python train.py --n_layer=10 --d_model=192 --n_head=3 --n_kv_head=3 --head_dim=64 --d_mlp=768 --vocab_size=512 --activation="gelu" --norm="layernorm" --norm_place="pre" --norm_eps=1e-05 --positions="alibi" --qk_norm=false --attn_scale=0.125 --bias="all" --tie_embeddings=true --parallel_block=false --init="normal" --init_std_qkv=0.0362 --init_std_o=0.0 --init_std_up=0.0362 --init_std_down=0.0 --optimizer="muon_variant" --lr=0.0123 --lr_mult_o=1.47 --lr_mult_down=1.5 --beta1=0.9 --lr_head=0.00543 --grad_clip=1.0 --warmup_steps=200 --schedule="wsd" --decay_fraction=1.0 --decay_shape="sqrt" --final_lr_fraction=0.0 --batch_tokens=16384 --seq_len=512 --doc_mask=true --train_tokens=123500000 --steps=7538 --dataset="wikipedia_en"
MLP neurons of a small language model. Each row is named by its layer, matrix (down: output weights) and neuron, and shows model dimensions 48-175. Each number is 128 + 32 x the weight over its row's rms, rounded and kept within 0 to 255.
Before each neuron's rows, "fires before" lists the tokens most often just after its 100 highest values on Wikipedia text that the model never trained on. A number after a token or word is its count.

fires before: "\n" 45, "-" 16, " \"" 5
L6.down81 [141  62 204  98 131 130 105  54  99 156 174  72  89 129 166 128 135 136 125 102 161 105 142 122 162 128 124  90 130  94 129 139 115  68  71 186 100 173 137 115 173 116 118 168 179  97  94 106 176 101 120 122 134 141 138 110  86 119 103 199 107 156 167 121 130 153 136 127 117 133 105 122 143 158  99  66 175 124 148 135 131 146 110  84 112 124 154 107 144 156 128 178 131 105  71 146 148 115 109 126 153  83 120 124 110 157 167 152 161 146 188 110  77 126 126  93 154 110 109 141 101 124 120 115 141 107 198  98]

fires before: "ld" 23, "t" 12, "gh" 11, "p" 9
L6.down639 [131 161 151  90 172 105 166  72 109  99 129 121  92 143  77 117 107 106 153 135 120 143 112 132 122 109  96 147 118 124 138 124 168 135  91 149 138  80 138 147 110 191 112 132  96 133 153 156 133 162 119 170 121  67  96 141  97  91 125 175 189 115 199 126 134  86 244 153 129 119 117 179 180 147 105 129  93  84 131 108 115 166 111  81 174 126 175  61 132 205 116 126 177 106 148 148 176  83 137 152 138 134 146 153 166 165 110  84 108 130 171 148 153 102 102 194 120  93  85 130 176 162  86 153 157  97 158 168]

fires before: "o" 39, "h" 11, "t" 4
L6.down83 [167 118 161  68  82 112  90 110  87 150 114 163 110 167  97 111 172 109  97 108 120 145 105 141  98 146 105 150 152 117 158 117  83  67 120 108 118 184 104  92 142  98 106 104 182 110  36 131 108 123 174 160 157 186 148 117 139 164 161 156 164 120 117 101 103 172 144 152 144 131 103 150 216 155 131 122 151  69  97  66  80  68 129 154 144 103 137  74 175 157 142  81 130 132 148  77 149 104 132 167 113 122 116 137  60 168 104 154 135 188 146 140 140 112 159 134 122 168  97 103 205 169 145 154 131 124 166  85]

fires before: "u" 30, "e" 22, "g" 9, " F" 7, "ge" 4
L3.down142 [169  86 108 113 144 135 139 105 126 173 130 134 153 193 107 118 116  88 135 128 155 104 151 153  82 142 118 177 107 145 161  92 154 117 135 130  97 107 182 123 143 116 144  93  97 110 134  78 138  78 107 157 113 132 142 196 149  63 132 180 156  68 143 135 142 155 118 100  88  81 132 164 150 138 101 142 130 127 162 118 175 110 212 111 106 189 153 113 119 111 102 123 103 139 103 124 128 118 106 165 155 143 154  65 167  68 154 181  32 114 131 112 122  98 126 153 116 133 114 155 115 103 100 172 123 111 143  42]

fires before: "e" 28, " 1" 8, "d" 6, " 3" 5, " F" 5
L6.down531 [165 110  90 145 173 152 172  80  72 111 162  87  89 166  88  86 177 101 112 109 150 137 151 169 118 124 125 120 123 127 175  99 180  42 110  93 100 115 152 166 119  70 119 179  93  85 104  90  95 152 106 183 109 184 134 157 129 166 188 139  80 123 143 113 122 132 171 132 130 119 157 113 128 159 113 149 151 102 116 113 163  89 135 148 116 190 144  87  97 153  99  70  78 207 171 166 117 142 130 124 109 141 148 163 140 144 119 142  97  96 111 141 106 149 167 131  87 125 124 141 135 119 134  73 134 130 154 176]

fires before: "t" 16, "." 9, "K" 8, "S" 7, "p" 6, "T" 6
L6.down425 [100 133  59 129  99 143 116  89 117 115 133 113  89 135 191 103 137 129  93 120  99 146 149 109  87 109  88 133 129  82 149 121 120  98 147 125 105 159 106 166 142 177 148  71  97 156 118 172 135 180  64  75 129 169 144 150 113 187 132 100 129 118 161 103 101 118 154  62 172 182  88 121 143 118 182 138 100 171 120 131 152 123 147 149 128  90 165 123 135  93 149 142 155 124 110 136 183  76 196 116 124 131 154 177 128 161 119 107  95 121 120 129 149 172 118 212 126 166 109 132 150 164 107 129 141 101 134 162]

fires before: "en" 30, " a" 17, "f" 6, "ing" 6, " an" 5
L2.down717 [152  77 112 134 161 102 196 158 145 178 108 111 138 108  72 110 113 139 132  89 153  97  90 145 159  95 137 126 154 115 128 131 148 169 160 170 184 185 133 169 131 162 110 120  90 105 115 130 157 118 153 152  86 208 163 152 122 118  73 133 131 131 163  98 142 137 122  86 113 112 151  43 136 110 103  68  77 133  87  76 141 103 137  64 139  92 152 194 124 138 123 137  90 116 124 116  86  68 114 129  75 150  92  91 124 101  61 103  87 152 168 114 138  50 134  94 126 139 129 154 163 104 171  65 140  93 142 108]

fires before: "her" 39, "|" 16, "k" 7, "e" 4
L6.down280 [109  49 149 136 141 107 148 130 152 131 115 157  57 154  81 127 122  73  97 125  59 170 131 178 142 130  84 115 165 123 162 107 137 122  86 169 149 171 131 161 159 130  85 146 148 142 149 129  82  77 159 102 135 130 134  81 126 166 166  74 133 118 132 120 125  98 139 131  97 126 100 106 135 165 127 146 145 110 125 165 160 116 132 140 137  98 161 146  83 216 113  96 139  52 131 108 113 103 125 134 169 149 106 106 166 114 135 147 147  99 186 176 164 129 119 131 155  95  76 189 211 150 172 135 180 137 124 129]

fires before: "o" 22, "\n" 14, "t" 13, ")" 6
L3.down220 [102 119 134 137 186 158 106 124 163 139 134 137 135 132 180 155 133 175 147 144 151  82  95 101 132 152 171 157 113 111 190  92 139  95 157 137 166 122  82 160  95 112 150 139 100  70 122  87  91 169  59 125 185 187 107 110 117  75 134 125 124  76 113  77 153 128  97 117 120 157  95  96 163  71 195 163  72  77  43  97 162 133 113 101 112  99 115 166 149 136 116 198 143 134 135 108 177 184  93  88  96 179 120 143 163 106 158 112 134 154 172 145  68 101 183  68 129 164 121  97 121 181 112 105 152 149 139  67]

fires before: "ud" 26, "ation" 17, "as" 7, "al" 6, "ag" 6
L3.down279 [148 170 142 116 132 130 150 131 161 136 107 117  56 151 165 174 128 121  71 133 134  78 132 144 114  39 144 117 105 131 116  93  82  90 216 155 110 171  97 165 137 104  89  39 138 107 121 153 175 129 152 132 101 172 102  64 131 139 121 154 137  98 112 143 114  96 127 114 113 132 130 108 136 129 161  83 108 102 137 129 114 136 122 170 104 138  47 114 141 103  83 176 108 116 209 145 103 113 160  68  85 120 139 144 124 176 118  65  94 143 160 176 208 108  77 167 121 121 109 119  85 172 159  73 175 110 138  98]